config.toml
n_kv_head = 9
head_dim = 64
d_mlp = 1344
norm_eps = 1e-05
qk_norm = false
tie_embeddings = false
optimizer = "muon"
lr_mult_up = 0.63
lr_head = 0.0043
decay_shape = "sqrt"
steps = 7973
MLP neurons of a small language model. Each row is named by its layer, matrix (gate and up: input weights; down: output weights) and neuron, and shows model dimensions 432-559. Each number is 500 + 50 x the weight over its row's rms, rounded and kept within 0 to 999. Numbers have three digits each. A neuron's up and down rows have the sign that makes its largest values positive.
A block is one neuron, or neurons of one layer that tend to fire together. Before each block is what it responds to, as a language model described it from the Wikipedia text at the highest values.

Responds to: Nouns after determiners
L6.gate78:593396470569500535518504469481540569497499492531491525470476558591554532564465562466483528533498455528401445551406508591563478604605526501458479539526484465458501621547419527515531509392552490516463528464437547586420555524520490491562443475548517476511472465512606523507528592478453487497449423534555492454467441437444509546552540511528574438556542572426449513556500582474550522523463
L6.up78:401424560503480452539580557457502502499499414507453512506355493469395513504501450517564442527481392531572491551517517491549484458489459505486478442504552558475536524491462488561474570482524460513504532540500505473548547533416571553451459448452480421487558432514512457479534539540470484413458529511524538568527541495419431582486570590480571486452476510543527477595499540382440506432515
L6.down78:481536526521493505543629513429467505496466539604484533413459521549516552531419568389523524483457515480562461546526511557582616484533518528563525394612582423502578610493482545509508498477565432506503664425513453562454468496519545489565470557418614492527569535473585447587530433512392496472497574524507483490541555487487570497445500445533482515563529592510485536565533427506515503516483
L6.gate439:457447502475489565530479547440550501536509450541506455359467577523419602422480530510448427541507462438449608521478483468396477407545409538581578443580512471503492520433500502458446515500437604428520548516567486489493469506572410469618509543530506425538467488509448534449503483441600524513513501529511398434434514474606457473445460516518474438442567520563443493482472509410491524459461
L6.up439:488540466542469522558470479481491520537393387532436533323531523427477463449451503517561521532479492611531518500488387445535461523524477452533453402446479536467420440498503470494441521471489575527432487501550485556593463523549495490555497564563505555465500490497488512420438493466457525545505427453536472475535456448522449499472441493493595551492582630433453450546456480514519520530587
L6.down439:506512434584467542508535461450453420518565499451517525501479444523557530476469500487521490472532488469452473455478494570452559486455453474424502496520469575503436509408443486470519458490579541490485412519534479501516483509541456454502570406647352564454498489533521511452486442496559457428460455503495536532381509534517539463525466551578497441550558411516432549527538515549462603572487
L6.gate1161:436458521507431522519546535522487488485514530567555446479516550528538468601430518401547522517452557399420438508485457525469451485399498525514587510478431564503575517531569525502483490529452578510441508444542555457517519452398557502570494478518538417498563496526472521551448530445505562514450518520531504562531547544641431565533468470471445487544410514428623546494547506497435525503544
L6.up1161:342513542485527562569451526651505508505454497577512520489571596538483554477526561404556546472520509431576552527547471480456522478414485520589465511562504483514579472431493506500488556495440462449483523567448571447462492410523405572476495474502545556517594497483425567510540484591468562586577469512535456562555535602501474508564481527558543454468567464559498566495436440443506452565542
L6.down1161:517529466522558471511519468514432487503456641490543480474480538455567558543437561432551536462411612545444607443550461503532311517562399484535523515517540547427579539495553444513464505528434497443543519498493509552483490393442536503447498414438474560492535561523504576440523561519501526466560488360429575431493478494471505469389371520473509538527466501543575541584454556503547521520539
L6.gate1294:440450512472549457470464468509475511490497474579412494521437454579550487569457481503528427498455491477498621511525517538484479445466492511514572546555543541467551573507484509577478430551452420422490409497488482484460422528540476426560516560494544452643498594491494553474525543467499515467475499553485479580519539504462485434489526589511389569530539446550437472569576520506401495589447
L6.up1294:495595484414514513529467551484496539543452411556556482546518531522477568490468507442523430526487441448417497402484439440409459502564528540475545432508464535497464602493482491469463506500444573473404473565539486507489552513575536535545528527549479502564486557483493408492570409508474439475525445532455510455484449408532512435473524561516461495566590489444556405543545512520456454481512
L6.down1294:449533558501487469615537365431516450480515431545476483606590385367580474382547393550543485535467524448438428483393485429435537489536513439446457500462610487537483546452512562519496509459491497435478495552540540482458469483544507472500558562605514547517527583510534515479601515569480431451450480543518532503452498558472506466481406498569572532520541386487555604585568379509532459532512

Responds to: Digits after separators
L5.gate334:520508484543482595550443454497515481466546496405487534464585510470517476459503586502551423537461442446465485428495493521520524518457545628536500492471518471587454511535550498488499454510468437528533540482453449499471490501511493494523591480549520509415613465541543525496644420435592525529496550494440468555558485427570519494525492453542475381485527469491478533498502544533496517496474
L5.up334:537494469486520521531445441450616518670476579515478549390501541489490513537590459544508448482468496578432584471544525556517562467488555543575533526494515503506517444479486540485445528463545537531431518519520608524471553465495558531525528535454482548534503423494440463522514378530550542491543503407503557573564408563538542521555447453462583447491418508597418537529486495451493521396566
L5.down334:440562460479409472517437515405459600412524504539605499484482490456646541383596484579490501520456493509503542459541553458530502473513525497473442521480522615444464469437548499546487520583448558484565518536583559499515569509432459553494467564430503483533513494477428516464465507519555515480493481489434571433516519468428508451413523520399486572464521497447490552504455462534583492514546
L5.gate360:449611409471439462559479413468507510442571505469407535537484496613497395539511472457504501535514427535424493450500429533531492556525536454445471473549483529471508433508373552510445551462481502547539455553440390428516576456549392568454530438501558613516377499484521536541460562515478505491494525500492661472462413455540456483609525494490530503535579503498390549526512490522546443505500
L5.up360:523509571402553587464560433511487446467469548535515565391508526475440490444502512485489576557373539502434511469454588483421485530460477518542523503498444486433525556485625458456540461488461492466505529522559463464567518534469514524536506458510495531523544551473489528523576466457497505463505437504513463537497422499507492542507451430520452505526463519532439590450510453549485577463550
L5.down360:543482548487596512474488529534524547594459472605520557572539425450489432445517485528526535586507519503543520459440621493546466433588562482497520412406586487519531576443485506486492501525523581400575609396517573464463499502656522480363507580592513508575521485460533489471491491588500442492513493535497467579497577436420566460407418509498489460491415425560506506510536523474528553494362
L5.gate402:562548488518532474536468475486584463468513556571530442427522512487462433508524543503488505526512443466429475457462480564515553455458534483572460474521527487498412512559586494443551428402480433504561530535388468532493500523488504479571479409573515535524477545479322412525433540572566488563466467428500524533478599472475482433519530441546486475509474563481496524451574600430551434419540
L5.up402:423485569500519521531591502482578558562356513495463489585436471544527507469563541470558463573508490572501509502461595449488366557531507543530503468476499531540530546479494456535523470482504462592452458509470529633457607563572559470459492498525480493533509423469394522556558468419463430462471558471499492593562513569481526420492540494528551504531514475480463458502422523490509556407542
L5.down402:573494517504497426495550534474491552379492545469563541527610491530431465490472560430565572454470514510504372535527473607518458533594433520456469507568508446464523531473545465523506522511444473413545435495413544561499596420434565532590536439528493576522487447469423461610472558498478409333491503538520480556422474533456525521529440509473514468496514556486516571461465462426575511506465
L5.gate959:508479453538435489510531433484462575506499494480528481434503496576434559537482450460469552555574506587489549432434528504477442416546411566512483465524491484461519469467447488561543435556428488521540570467503508497560523530466478538499501579493463537526587410503392497532580360476518467448552487495428565535545518445425443507578535480424597449470531515472426520521520537544537531498513
L5.up959:506514502452454552475550559486437618490530546501527425600456499442462480474561505459473473467456436510529476440515536390450508424533535543548482568408464409548486452578496530580495424422493489543498534536481516496508560368491412550508460508394376573446475542499522536444577437520414584504450473560508509588501476531618481489464449501453453532536467510454586463568541504520552466516515
L5.down959:473546437434547494522473537509520481502549449476552407486593527472507472523498501436423499583510468504424524435497534481434516477561500567496460508379459462463525469474661482549431544435443513519549580390549506540476553470531503491511446497505481527539485464492565460544433494410447454558476534509512567564537428469411436432486424513486472495506514461478474533427442504463615570496495

Responds to: Action and process nouns
L5.gate32:459564503421480502530490523513557393529469526521555489421579552510456550575480461519467578464521516405438498468442457529589495459427470463552374530491479526587465580546571494478457434579490537483486477434542498420515453519559610489587522543459577429483511532497560518435622528454423482474472535569460519589524566541524400476551574551435591480493529552504596470576498565450439529520525
L5.up32:403448518476495551473536501468429425440492507533562548537502580508396489545542471541480477529529494486469539499437456579513503501389526475549515451452537552457482523550511450459529487517535472518425519497481514477550481433545480511531543551591521544454472538541533593488558386612478453408592443392538475519546624499581499468504464517405473564499521464503498473503550461471461482563505
L5.down32:555464529454487425421605483540459568500524486508589503533508557491455473441521523487451470563515404491490557538413436557587482516472474444549495534427496523446513538539554575522527531536464501460439528432480412466499546541469610542480518482559578509418517482471518472544520402552507528480562482520447566462516517463527446504529450452500516517511417487493554551538552448386532491539436
L5.gate426:455448532467518492542476425611519456441467549475511438543513568536457568483489429509513555527472530541443509558551454571502468491534505492516593467422489443422516566427494493540488533513453447433559504582515514549583567553430506528629575486580492504500472505543608511553552523506431479415542429467498429414563477511518465535524475493460502598454479529495527457512503539559416566534527
L5.up426:492545447396470502468576552510395417550483495415462521511481459625508427416554565515527565485517527555436498478482428433536506507449501587482474484460436634433518522450565475528458480509484633461545481581442512591549534576485539442445473546506603483483493495479419549501458479479384497464411463465417535482491462505461484455511575516474539472475602559547474432547536481473489512538527
L5.down426:495495478415440462556574414482571470465503498467509514503471520577479528483537528576463492460511517588458503350431478547434491442569463452426505501504467452520481583524478634435448505458555570543516464536548486475581493549493550557487451434634537476566609446497532563400513434509479480442490430487356445561501490469490509498454458560491552508535457466434467543543505550460527483677451
L5.gate519:444533432562485552543544511470472486573433422573439436568529555521528521555473451480498553468462529469475518503416525546518543453591458478520354466552445493475447461457559517408583454429475457548588475521443483489494533523525531524593492454463487453522453537515540556529519431448527561411590507471510507513482514514480501467523469438469493556468505567476513484502471492477469503591433
L5.up519:565546519483532526503533526499502581494491507447533426542505498523611489479418512458501444415530505464456528510518458499474525417476501508474458538484556469508494580433427493634537425535481553536517573499531602515499434448446442432537538494507454483528457560610520478500473451524523483573554507519492520563524404493400517486455468531517562486569598558512501508545564432482495440574495
L5.down519:458594541477536551519552423523553478527533479525480481536562570483505505469517548552529487523445495465481485400525463566486374504596471437554588515501495494524527578539542542534509593516534432501467467503450453498490513548409530584481537520538560494628438538556453526450442523452514553511501533514520582538472535495513492420523519457534525540460491481595428498427528404396463510606488
L5.gate1092:555447494502419481571543381539492518564498483517450515519475487475426561554437450565541445466494558481522484499585543443463559537450495546476512516451472511531590502415416516511471438470467608462497532472502514472514484535514435588427494493464566512557553455552515517493560453553514524519515550589536469509546542451449452501548536393476478531488531492473538465546526479497550620451581
L5.up1092:502491523466551500515658466617444543483503553551410487472504534480452555419509483469477498500450489501511439533469516490496526534441496568543617528575524536484422590468432626549453523565430564421571574478520546466495546537515440509487572560468465513590409507572488414478513476475416491446432539587463563494527537548497456541532569519481483523505501465489524480522444551515559509524512
L5.down1092:458540499537451520499539604646539550517469513494479534486514477458550427520509463524504600487432457618481587505499516521414377658444524592512417507565561467506600538428474492577466505453572511537509482488425480417517471493488482513429525487497593430549455538527555499485511550532527572489560511486430480523484530443435400466519452522455523535590390507526547477446505460400549488471580

Responds to: Main verb after subject
L2.gate35:571481433409522514553505472438424540582518571502478461436510408467437454470464519502506582486470536422504434422473455465503492531434554572485442421440519497516504572457528430546491409568410524507455399491451541538545480483454388516451508507578531530502513444510551480559437510591542495454518501496565509483608494506488583436450618484502389539441546483498434559555467590543521421509510
L2.up35:506551475586538519548510564529461497459483517470526562503446499604583511421458439526476591533487487539467528515453500508414413480485471435401556492500449482487490567438527536414455520547471478433489561436469508525521538459579438507545497528670478534529511497495484447396475629484534491486475569480443417491488495463502466419477552510455616441548386471547486508415559509564485473472421
L2.down35:535568399506445469486492475543516474542485453476414520448506604436477473455539462417589628539517504527438526458489458478460492418453510609626575505585578542472481492442515511515421550463446577491475531540478453415540452466559551451480530389593440522389517473487514512541480566574581537501484457518513468445571504514495482516494563533591430485528548564481453427646530531529516482524425

Responds to: Head noun after "the"
L2.gate1131:450511540551456449589388442483535481455533546481522535558490514469557455455480524487511383456520523551500392569493497423516495482532520428484512521557489555451513495474464554497481548527539422549445436538486584434561533480468558573481538503443494522459512520405473538459555516402553471594507405462576539495448545439451485513484532522503532467527491517552565438523459525507574505630493
L2.up1131:469507527465484459529535457493557511442393485442475478560518531479487499560479532546518450438578515498548511485530470529489586433591551610574484479537516556553502553496475602581599528489482465477557510433477500535545393525486474474497459450432508484549553571508411456581542470504567507409541464458457526455402512453499396476561504470577475496506557502451472535434534429502522485522472
L2.down1131:415493520508444511428536492450446513531493460504486390533524429448483420507524531482561509493468471590489563441531488500531526507476444470445484544437457558435541499521502511488469403468531432538502548525567322520524541438533481501571477584515457475573506484425476524491517507400517527476411517507513495496461480518499486465483537517456460545532495462547461649480597544458565507489513

Responds to: Verbs taking complements
L6.gate5:487527480514510513539462403519493497403543547472488433527410477528573499545483456452499544545444418475502562547523464568454445574538525447549464462505473446469454520513610515532449470434433464467504508443500466521478499453423476443497489458518542510521494506567590635533470517543536504574544608490553537462499410529457502376533470574548404428569469550508501479509495418582539421516545
L6.up5:520427462456509453539488489589383484489475489499499546528439492496473481479494507557509562506495468441486425615541470420482463526469583547521501552390503424517596462484482431474465467563367493467475601514377546375460444507608457538509592493422560513513496573562508525403430519541551459517498502549565500553557559530513523493539467528500474443534508487495526441535510586540523511548549
L6.down5:476468474528583463474512575399498520562533552537459476429479501465476443600505405402554590553427348418537406533483534464450519443472467441529435408536575476504560581516507503517424477538350466588618453447463526476513540514505527535505532476510556433430465401415462586566492514507505548511493512470391450527406451581515388522513457455501454572518601499504481519491501409584539426526510
L6.gate84:514543542497562474511552510534568497457526507500512521568426524501537397470511499488481554456513440468523583474476453571490501529485460407523524475512532425489539441478465490548461463356393478547504548530459439411510500527459556477421500446514593457515462489455494505399445440477645413525484468590516523479446483637536560463397490511494433432492533550580495445572522515517557520521464
L6.up84:494558494535495474576500500557515543392438509516443514477478464515529534498549464541514528565516431454540537465500449560441506471483377530537411458492531442504483556460479378550430532483401499498537552411478496429516517528445433505463495496505509476493485468518460601509393500506533457592526514532532439658498453522456420485422409499471514461495543537556463548556535533497469406578482
L6.down84:484535486452485356589486559520487501424445475500557547459454418474523501562504510598546492432476454466548383512421479548476447574494479494516500510458540548381464514540527448602522546518414522471487473448520481446517536548486421546555517544437448460470461470564509571459532470496451477524618560568549453494407504486548379450395541413546487505532515493501494533516410497605552502473547
L6.gate1232:500545487490584587538575528463529524467497388554562484406410579483547514462500441531563514480511508478389497434450488457511553591464493512528571527519380545474506519586484462602476537355399470433522518563434568487535557523583596512421412514447586574538602545510496444406545385498436507473483477517451527498468550484492496495467447428489517488562502461403539559552447487468385624549510
L6.up1232:507502481446487398514553466575559573506486462593482447481527538555470473526542468550505535511504567511463425465431565554449461494508429456454543476498528439473487565532441455511486487510447511442502571505433549501481528469513595545502440603482538619511451506476422447560584478582487504467552476488497468443512456474515450515460443543485508479600455509470432421471547435489538518527494
L6.down1232:503620565489537563496543501506458530462550507423571566547495505361536510547491458617467538443558489508496528468492484496438476591488485554561401499536450420465487572481509347493371550442440474538442450429445470470542462505502455469360497433485459484506511451495425545515450524536647467415546474506538501393379509511529576422459492541476516471540513587543476450582488446513522522523525
L6.gate1254:465584485476563390545645540549433508517476560436588489433543436473564471501439542414454475467557542563509625493544545435405547535530566547505553456496502593494528476504502512526497520530469464522504514461488534560446505564412492472601525445500519430429397492487474514607519480489527518486524435470615442461496423554522559517526517506503508519455476558533555461510444503516563466475354
L6.up1254:549615566466587522480458460509522487513466520497635412446401522550474609495515512491490560561470481437507506448429495425456433487452613454445469406465476536494507459544486588468468556572503522533484578500452379499527496535494549472470559436570512523508514495603418513566600456567518457538512587454461499492556483393551565506511483543471431520548516554503515495498453562402515558462504
L6.down1254:510528569451575471496523544559425590413414590464574486493502480424529468462484486540489535469366481495472494543507452552542504558570405468508390556565543534438440513593423475591527516448449489436534508499523486577443631430540494474503465547552463471522502495557592569412430564636501484462444556552480512514474452558501515459539439497499313496453518592562431485556568415444432506484526

Responds to: Number endings and units
L6.gate677:426477515487442440487446415522455418486562488413464509489419512514484490467512470518519482492520335523494559521440538500409462487522426507540475508518390517393502497480567554496474515518504523412458518446454490443508511517644534463522469496529500540546491526532459425428542506491540459483530438513487513553518581481489515456595573435533515476552506511439459546480390509564513531450531
L6.up677:519484434448489394515533594538577440502423551408504480464522543466597533491517530427496469496520542421466557443598609540513502483514558557576436439442569471455514534512531510458479456475527535479429445506511468636474516469557451468453482476430583457488503547467463534464460503458531495519499520566514539510472510532484460541404562566560570534510431527458443488543517435510433488583535
L6.down677:466568469485481579594518494569467495492471448528433470562491535466473518443514544469540535475517546471402570531509474521536518372459551577565573475475588443531467521473519476450483540483522439507436506471582478585552548505451524501429556516458427412501520545415534544414497534535653431545541446557574605448497514500430452543360485589535550514523580578571563423591452466471509503575509
L6.gate978:466541426543546446449410473511430479459564490533516489443406420454452528376476436464504429544442572513432451501435554533381537543448467457506466519540475472518465504436453479446497469433539514403488502507472483443520498549573589497465523477522481438538498375453508395544582473525373404513498479565390545562533502409500532548514484541544550600487464476525445525473503524518544446436580
L6.up978:566517465544488471410459542513520468462459450506507515481493443469475527474535405397439515570496457513433522399475503468531420542464546442506531537532411474488546383585533426601557486528528546485569564554417452533577504454525502498454488436526530502423504448535470456570500490528458466509479579554485565482461426608489493491546451447579451503533468470513565508504464507446591450510507
L6.down978:513523524464407654447564412538531664549485465600546576530502517485571465511493498480433497541456494431436518479503483444494526506528520581497542476444431474496545556368575476504459448542474538475580651430508417564495434487467499378504499451547517420618469443637484437565520523548496474467540463452472488438522464480478513495538391438575559542549520509506507469450555450473555508488455
L6.gate1169:511507493495434490421492499487469529448506519526477540544535531615425520426549515455514414553619548531438529451514544438486571507484543411452506458503536535595540462472505509490507488506557543520461616428455605509508492460447536477510480550551452457467517526489468512412482439620511545432488501496460534469500563535446541533503514433417512443535533435499437541496453526483395508541457
L6.up1169:423543445481389460533478495449509516493583501462486579525501423516487453544569484479486550493478600549406419437547458449504473585566581587578436444579419464509515464603483481457481495476478432494511520488523483465575450494508558444450514484566468544468489570393500525501468531528539542484496461511512598448416493474469557451525515512586553402527450553493506521477514537546495473522508
L6.down1169:487445478486413534509496505497497451495513532535498411525476482414481431550522539478544508425564471460525556445529561440534486480529509529484466431543502506451464449639412400542467482484491504426536519457562479606462516480459509529438483475594485551514442495484582464547501339470446615507445458625545479510528507415486517551454378489542414592495505493501505493436499569437472492512568
L6.gate1271:516403489508528494470476567529547426530433551455504552572532507471539458447505535581456469489547470477545558464541589431471452494499550609557515510526468492494517471486569434520516543464533486440433514388519434520482481457500587476463423472482393521470400517485430492455463446520586509513508575499443471533465447448515454497497545494561454337463461520427464542525385552415499520535521
L6.up1271:549418487493516495483456444373492477577533492477501495505539529643462565496448580439431493554491473511468520449433490475527480509413489632511520481498509476574555572496541501602500448434512533486491516484491526502500467485502494560489491492510440537520506464540540505525470550537538523508456569475530523464441419457539504521513551524502491472520457463507471564507421564545539566554527
L6.down1271:535497482505475612554594497534454458564568532484507438495490477516452471559536553485522585467484513468491511475507543411516536494484422515518429487587480514494459425523429535475516422573591459565566467500628671420488486503510382500514494505537525450479521519536584556513449590561523476429516437498512479499492456470439535441511515383493569537555558448457442518512518487450555572528405

Responds to: Decimal fraction digits
L2.gate776:594575491530425540583553440453521449568533403512464681476478495454511563461444600521422460596412456532403513432516531447406560509477568447505480440594500448511491524584444446601481503465431485489467533534469551486480639512439490528486451525553494459552426449488445552481528474550520473507441535427483489492443601501517484574483534565586465498483457553451434521490493541566477544437528
L2.up776:535462440558441555528635410482541441548438461551481450421531443483531496501528470408514459593493476573486514412529578553476520469558508485564504592416491538517483539458535527483500522406507476501480540497431524418441428514496395441455490579536513549474435490441512421476417495532461350520546533535513500529418467504518467561456493473470476534492489627496567545386443420515473513522465
L2.down776:469471477462449518554560445504459497464447460445527479495479441528590507478487435489539488577491390456398559530516519571474537544537604549490544498459442586581499526437449479450508434495508457497520525479366574494481449453536477482562494443511454576470475447509579524516406503493513511527457520546484619411506467460407480533459465504538454501558474585390599542371553422521472508535379

Responds to: Main verb after subject
L5.gate212:515454491374516457520484474489493563395458526552448504490577497559478480450529481507498655443504489498476384489603450518454362420520519491509407551577559585411476564448533556529489376465508542451502497552510531469412467470573495516514484538637561475456396466429501533608503580503492446530506478465510523462534605522467524520528569469544375437508452550497469422502495469407481476622516
L5.up212:462548459490479444446562532477515513497520522464593510497544420512565507503459487536520491643456505448545504490469527537481539508488531479377417463479540541497556424479600516457510410493519466494512535527549390486546486534566455500514513466481493551546434491506524554495529412506519557498418509449496461513522496405457502419511502492536518510451410495484480518362558560493456552545476
L5.down212:443455427453536466472565487542375469515512392419459434554570522448486520526526473517517564506535470468527489446480573584470474492466537488421467479584541535519565482449549558430455422582547490521549555501435376486520442429570466462514499353488445460513485410530584484525425528579485579560540502546439461511486523564516464441539481532549422620456515478504377499475473530554528455471607
L5.gate330:517482499522512556560572531502460492547519440568477586496450504459484540463407474470625517522541485519511519559560451456411477541533505484502453481421530572483479507450572473524507400509436432501466464443485452460459405549482421643607432482450488526519374502540494445531503524506479518531453501477449562543588450464505550468488393549488412481487551465472548460453436562493548445535519
L5.up330:587430412483508462520524447379460538556548478558529579557550462458450500502534480473510577487479467472544512515523496553539546504483513528451476567527486500518593512506526503506483388403536537439430579483518488544517538473528404498515576486535451577471408513476595470559559470539458528454435425556495422577533476412513545407489459516573410552488508509419534483500477536512491465516446
L5.down330:474452523525453444520493585519494521477492474590451487509457560485425446394475537479506595487489449505518513591433461472393510406537498466429418561543515539534488487538561528491509516513450607502528485475430509483449518508533519440560532458493576472480434530497516462512538465540530460591379492439537491518446454465449542446536489519499508439588556453399462479542513514526371451470613
L5.gate595:439474499453519384566595417433439482515563517493462504438517497550509486530456517458585553498536503446500417542560437547510504559491569503466498467509554539455538504524527457581414442543484408445580561512478468398457506515551581551566507463561470498499445528449588420544486388547566569473542535496578405456568482512446504616461400491519529541539385498524513413419516485502532513488502
L5.up595:539515505538507475503575449425497479601527556526486580481462527488491433457493452529527546443453494467519476492487466472472396482466508581565464492537503504448545619474505437447506394510512409620487613492518457491507430510552517413511424535538438501501515545610468592564427508523434556541453533404597545482496479456505381603433522538554523475538482493478518539525479561478439520452523
L5.down595:420487485521536496517576464435504470495550429406499450481440555502523468478491487479408558537576465509439462522510540468463532529488553479471484438532525463483476589632521618348567495519476523508458544552390514495407484504412486517483538520485478565483393555446528557564539485417564559542446506428458504421482407457499486519492475528507465462584541554491560563560506493538479533464430
L5.gate635:483478485433526485533605461494524478498463523521455524485506548429579575476477456537520538557524423471584509476399415516471320502522448443412450514510545439495481505550587539596559552461425520535469607483527418591504546496539528470539509467520487515527497494501490482588421552559584553546495543499586467501492399498608596387585494488478470468544533479495460437467502539528484540428511
L5.up635:527483550456577482580466557450556488567496421498503518473543593563542410462415461512551547492565491503469474530508486399495466438496482510407466539532440531488467582465530336543548501525469436480470523556530485413480515458514539482521506562478549510533447518472447477509488516543543508432586473470589523431594543592384510444531508395516577428511470481496556496503470487446558559605508
L5.down635:366480491481532499502543483504474506468496413501459376511542481490515480378503530511514533524483548508482550503557489599483408484507480461467459552471560508545450523529544470539518442387439553498431556485374446555431543491520423402497442515547564489356531508518518529493507521483446575545487568576468463399463521488500476568483524544531448537510517521521366549460488370543608427445541